{
  "n_layer": 9,
  "n_kv_head": 6,
  "norm_place": "pre",
  "init_std_o": 0.0333,
  "optimizer": "muon_variant",
  "lr": 0.00654,
  "lr_mult_o": 2.0,
  "lr_mult_down": 1.5,
  "lr_head": 0.0054,
  "grad_clip": 0.5,
  "decay_fraction": 0.613,
  "decay_shape": "linear",
  "doc_mask": true,
  "train_tokens": 457600000,
  "steps": 7642
}
MLP neurons of a small language model. Each row is named by its layer, matrix (down: output weights) and neuron, and shows model dimensions 208-303. Each number is 500 + 40 x the weight over its row's rms, rounded and kept within 0 to 999. Numbers have three digits each. A neuron's up and down rows have the sign that makes its largest values positive.
Before each neuron's rows, "fires before" lists the tokens most often just after its 100 highest values on Wikipedia text that the model never trained on.

fires before: " |", ".", "9", "2", "0", "1"
L6.down697:440523513476450522512560560519467519537500448552433456520523505529452489454514473571477461490498576492407497490466480482557512505547493551580460550467516595511508492486525525559513464470564468479512512506429470509538509431506464532523481518442516448560502579538511524570480501549475483503

fires before: " |", ":", " ", "s", "ated", "5"
L5.down564:498445461469460491505446454558512492525538507453540470472460479471510472529455524510467516494532566422491520524474500513486490513534576514487537567509494498490504528495496417421532522529504459464397522480522510551626502557520476474512480479414531530474515522490463547533470466470519565549

fires before: " |", "1", "5", "2", "7", " "
L5.down395:548487508490417486490521442495486460480510541526453504549491463507498464463453484450470481549474516446469470496487487533520497501396461531556582527448474539510566495568502491484550409503481557510409525555356502454529550585510577500546512466430430543500490479490517580488459504526525465518

fires before: "4", "3", "5", "7", "2", "8"
L6.down1171:511512540537525578483464493500510523489514478533549521494472537534455461429479474483467430498537457503485523498478577521614487509478468440525493445454484386503460512524528536462472426510484511454520487414544420447494563431525514460560518506519546516554453563495466499506447480483530488536

fires before: ")", ",", ".", " |", ";"
L6.down116:521520516495549452584459520433421494470466493519519468410477530499499451498447493455501501523541473583460496555570560531486502608519534486462454499521477392501534512506477539485427453456544495482543599582494519522459496547541460507493488462520478576458510473552511497546530501549457466514

fires before: "|", "\n", "|---|---|---|", "|---|"
L5.down704:464548494532544559506489497531440451462447546510538478485486487427501571554498460521519516499539556472563419430451484502563521554487523474487539490549480523442492532531501482408519526503502531457577566540530461469543509391535523536425445506483517466438508521476463481479518521470509487545

fires before: " ", " a", " the", " $"
L5.down1499:520431487536419534472543565532532413525549490494515490477478402511481544485484464553504453480549486477477495580422501585515476457473493511486503546505528468468477457567488495507496496489460488518463495543472501444496482546455424532490500507477457499570542438500518511526479523490499439512

fires before: "6", "7", "5", "8"
L6.down1215:519482496551481489504537504432564554497512433467516527500543540576528485536450460563427441481538543497514470493500487464572525518476586565459467495549525555534565514429498516486467456453482511432549502520507479520491455519535529488481486518493530529480472502473518483463533441518536530462

fires before: " ", " $", " US", " of"
L6.down643:479476512436415527519536498394411423494476425540492478549503425474559495518487565516498469453508424493480489447551508486518474449498477518535453516540525503484500467514528492476505545530501527547457455444449516498550525475475487472512435491486513492522530482428514531521544455473543429525

fires before: "\n", "-", "The", "==="
L5.down268:550474549557485564504522500412536488464541507467529498493470477477517531490498550490512484487441467565518531532488580575550551459474493488473485546553483495481425514512493467491472496548533474481513511464523492546484479493469467482460540490537560467497563440518488559544601517481457471483

fires before: "2", "1", "0"
L5.down1457:436516485481459521518531498569527487544463586492500502474483464400490524517491477490526508561523540469525541467541529495469467474456485461446525473511517458443460452446465452471552518507488548467505522538519550461493443457451493543538478565515462487515470494441511548533542525472559467531

fires before: "0", "5"
L6.down1274:522507497523499494494481478481564499511492435531489416545498529494494499582494487526477473464531501420482477513520453501499500524484502550583544525512542472449492452502528480563447536510420509444539526516538450447499472422509548452489562425508512482503484470487480453520501464502506503531

fires before: "0", "1", "2"
L6.down347:522421523511477455416532488542533471516487533529428505531497507509507511590463492415510456485444484548553410470550484485509571495430568470492502545524476439449579509512479518524500517495472463575494525482534549540509502505434482495527590502471487428455469499485528497395514520480402549456

fires before: " |", " "
L5.down404:494490502549444467495506506536460514433495445528521530494462484521444556464486463507403450503486542517412460456492453571490496546493566512460498448519502522452475565485508444420491557492512496540507565477543479441554544501534539509465433424500519488504529605513607470545462501489503501547

fires before: "0", "s", "1"
L6.down766:534451442543431503430465532572530431491466492388505449554440545435562457466464551489506516542533565509496468471463500543544581527501491474598441413492509454462452493480482474505504524523478477512451465488574505508513531488512502491526537514499520443499495573509481568448557543488481531541

fires before: "\n"
L6.down1450:446441524566528557426511499452467582524440461430484494551501493512519497574499476479499495458536565470535458492485500477463476575542494493466502511500484520481551477501581518500527526503551503398499583426542507509463519483534540479549424490430511452507491423500488541494559461514500537479

fires before: "8", "7", "2", "6"
L6.down587:555493534603484580471578546457476494506512554458508520448512465550544522442570498487470508474536584485475482469436534457485506406462588525552526528470522440489515437485540487439479407527525520507538512456455479508545534447535481536495469504486491484532488483489493503505522494501571559487

fires before: "|", "|---|", "\n"
L6.down413:587517436525520564524523462520492486493478467513499489547562541526560493476433474528453485458544558518523488505518441429577475523526508554506469499545452416479477609523476575550536538461532540446531525492479455438452419516544474534465478413520518485510502404561514544523512430479495522444

fires before: " ", "0"
L6.down943:503526533484535531543483479457522454481500516556445494527550493511509530490526465444508520517541494470449512507487477562479477469519494466512376551514475510450564483554528504500509508502514442487475443525520478537590499489444594444496466435522436489518553479449514451415553561489468511458

fires before: ".", "0", " years", " term"
L6.down827:476410461545532518476552507523500529538506549409415460531481454484534514498475547527527447487487487543443490444469548462555590487530500492595455470518519518430542530545513414494465521514509451479548539546472561517458455504412509459501476484509450516481506515473563505501493417460445511545

fires before: "2", "1", "3"
L6.down448:536471531542522498474538469519540521541504548494579541472524546551497526519521450547496457531510456419534523424498441483485507500459488444450513491478523447460520527472499487514561458532494473493495522502490505515546482412515538521515435475520448513528455468574518484459452403505471503523

fires before: "\n", "---|---|---|---|", "|"
L5.down339:516516525611501544525506458440481541535492522533559479487512497488526429435502502501508534562430509466464492442526521504568448502534524501495534467536499481526539526499493554510514507563496461486477470537519483519434468552550556548475527465519482494438559480458475506491500433504478457502

fires before: "\n", " ", " –"
L5.down837:473499482496516535500526532543521531480396518531419507422528537444543542468562471539541569470469460505504459563530438502538467487531525481532542521498483539503520548475515528465518533525451534503497495492511495484481543458474482450565495559440512460489508495529525472474513504429420502438

fires before: "1", "0", "2", " |", ".", "8"
L6.down568:487522503528462474500516473439571529441463462478545523461527476494561473421456540527483486518486436552581501478551542486429444496399434467421512503476478442493486482524540550514544535540510515506578514563495492466523525528430475518525465508479453505514461527516517502558534436468412472538

fires before: " in", " by", " to", " on", " from", "."
L5.down72:565457458534582566506517506510580527462461547459509500524431487483483570530534531510510484499496500510478480456481420521551538480499502476534555530502420466527511569480532494445543506536475458486503461489484474506585503504434485427505556438475517489532528447509496502509475541484499524533

fires before: " ", ","
L6.down1528:483462480533484491481540545491498435497486447532476456479509538484538540508450475500448529465507524484531559524594406464606545531490504530533501472502495464592536540516481528514521564509562483458522458542549502487520459486447524490537461535418523456453474503509502479536458468519534473537

fires before: "9"
L6.down1451:493453569517497493498512477501513497474500467511518499529565537493400519512476499486521507542563530465530480569480484481494489486476530489558549552497436492458512483435429532582518549521434530504553520485527512453431478505514512518559480493509511487455547500522488515458537515531553473515

fires before: " |", ",", ":", " (", "\n"
L6.down500:529433443468492485486483525461520493558478537543440470494490425557452513567493444478421503494395541511432464502448542494519489523537473517561545533520518560509566484521469487485469529445483558455512549554502498563602489560487484490461511507503529466506461486421538527497483483491526455528

fires before: "0", "2", "9", "3"
L5.down637:520528481486499417488486485473458490537492505491532504435555459545609477608475522514526475507462469552614444591516532437543492488417424506524553526613480476505455490500486478466510512433547497486529496548537520479523517458526563469504573462496506428536477516497588531529547565507428473419

fires before: " ", " −", " +", ".", " |", "0"
L6.down1246:547501451463505513507507548441510461490436509480504483513448503496557501488518455525463443553529512487467533536531492513526508466484458563523489561545458475497552522527373540503517465465556473560527492503475420527517469514516475461516522579535465431466544446526523496476528474467435503436

fires before: "0", " the", " of", "o"
L6.down1320:522514511475465487569542516530580505559482459532565513458535423460486524514461475501464480530495446521485442537504508491583537543500468458513536499538562461514523473484565510521487517481485534494588514509516454525535498526495505454551560499557537561432477436588452501445482445527496515494

fires before: "\n", "-"
L5.down1084:484492491472555504494553525478629537480544496449548492569490506456490479460446514536511441478442489546469610444545530536525431570523506523503468501530517515516540540509501484494488545495504537452429441556480531454542437497494452469470562503536520508525488515448463576458507475467434487497

fires before: "8", "7", "9", "6"
L6.down445:498502541561491533505539503563537510501468511426514517577539527503486491477560494475517490484439519555505533476440465502497506533460464526493522576451474416500485510458486539461511600492595492457515561487514465486500485491509489507457491483472506486426538525478471563536446577529499492467

fires before: "5", " that", "4", " of", "3", "0"
L6.down316:537524467493509464472487511469542476474491482480521514427525521488493590471480443470523377493458482509561455490537498554524508558500519504455468489468489538488509538546556559525498445540530455458504500490499494497477480525560498461541492573556455523479472417514496535502476467543482546519

fires before: "0"
L6.down1500:462459515482528424473462490442512484536551450539477477500424509499491484528538519545440464499404551423549484507522527499578586518482466483579540507491593517459530480510495528545481519588505527577546521432493488478536602563457539489506527473556502495445538542497504539451565507520481433414

fires before: "9", "8", "7"
L6.down149:495479532496479506493504505538482413475434495494532469581563524575504474483521455572506484527513485493524530431453473535419464503488524540426564522485437477473561532484495476528502465453509472535468489522407499455555508466504446508461506446479519510496479579579504542514524452498490484475

fires before: "==", "===", "The", "In"
L5.down1369:445492496568503471527503475491485506478524433490490488510476489463483526565543496497477510505514488479534551560547503488497544519509554503501550510492542570492489545520554439549505470490502554510529565499533495484547438512534500519491480499461580493517520596534483528509448485511514475525

fires before: "9", "1", "8", "7", "3"
L6.down950:512480506438466504526499499437563609533498530566561554571522452512523513555540561431568481480486533516462473418485506481460467445514534474548475514520551499463448490429527478466501540570482508427496520481542515561464509442502543537569484513557514505505560493534516439479553472539549530511

fires before: "\n"
L6.down1005:471487528573478506498530489496453560479493530483475476527467479515485539525550467596540484485523414435474533461522484575499497540515472585492611513441568430454405460495511486513446529507550458507512534503463489531494448480554524461489508482492552557556554540445527455475525439513424501549

fires before: " |", ";", ")", "."
L5.down1408:478526508515516428543491508542432502442530586494483496487510515480501541478488470561448458505431534486484489545501565503497501415506512527508510465478548475503496468474493491460500505532500464551520523509532521489558479484440494496483452507550468581533600486632515548511452589443473557483

fires before: "9"
L6.down880:392529519515493430546520540382537472464439444528477450479570492470373495559512510514511440527476447513514528501522490424479453468482526549448549515540501602499540472529464509523534573500497529516494578450512483507474462549517452491487517521488448560549622494511568508503417440573466510518

fires before: " |", " the", " place", " round"
L6.down1209:477567476435513472537418467506531460476478497509512410427507454516456562454563484515483475470511542521479443457553472599569512556458506461551492486472463449484595519526468543476553525493504513554472524424440499428475562509491491438484504419564500470479436487502516458467527456508564523486

fires before: "0", "9", "1", ")", "2", "3"
L5.down189:560415520528518510495499478533490479485602444470483509529555592480488505506432437530457517484516569464496532459501470595494561576503458515526547526457495549502474483568477455507540557483471475518497497511491493514493377444504522489436576512496559537532549471571504500474577503555520513394

fires before: "\n", "-", "==="
L5.down1002:510503519556441524514483497535478520463478488535553509500467506528567517508482521520518453514486485502441496545488563526515475510538506464442543606512470524560484468494519455458459465413485523450497505476553548548486456599503516517501482485541523526533542544476444502533500537457468457517

fires before: "|", "–", ".", "\n", " |", ";"
L5.down40:490592489466503522591615483460475469489518542486531528563582525503528529501473512491506512509495526535418476508488527537531477549514491485481488473514570553498526468483460486471525566515535444541491503516516466504464545537488491543484545531462483444489494449481426479495521459458449504523

fires before: "\n", "==", "The"
L5.down386:434484522580535487523490525593468485521438458514518441512498446489468518591499484548505459492484433513474505547520506467507475549581426487496462535457484437486467508542515433381496509522497478510499532507497488546598495511547499491548505481494502526490512491414500507529430448496463443543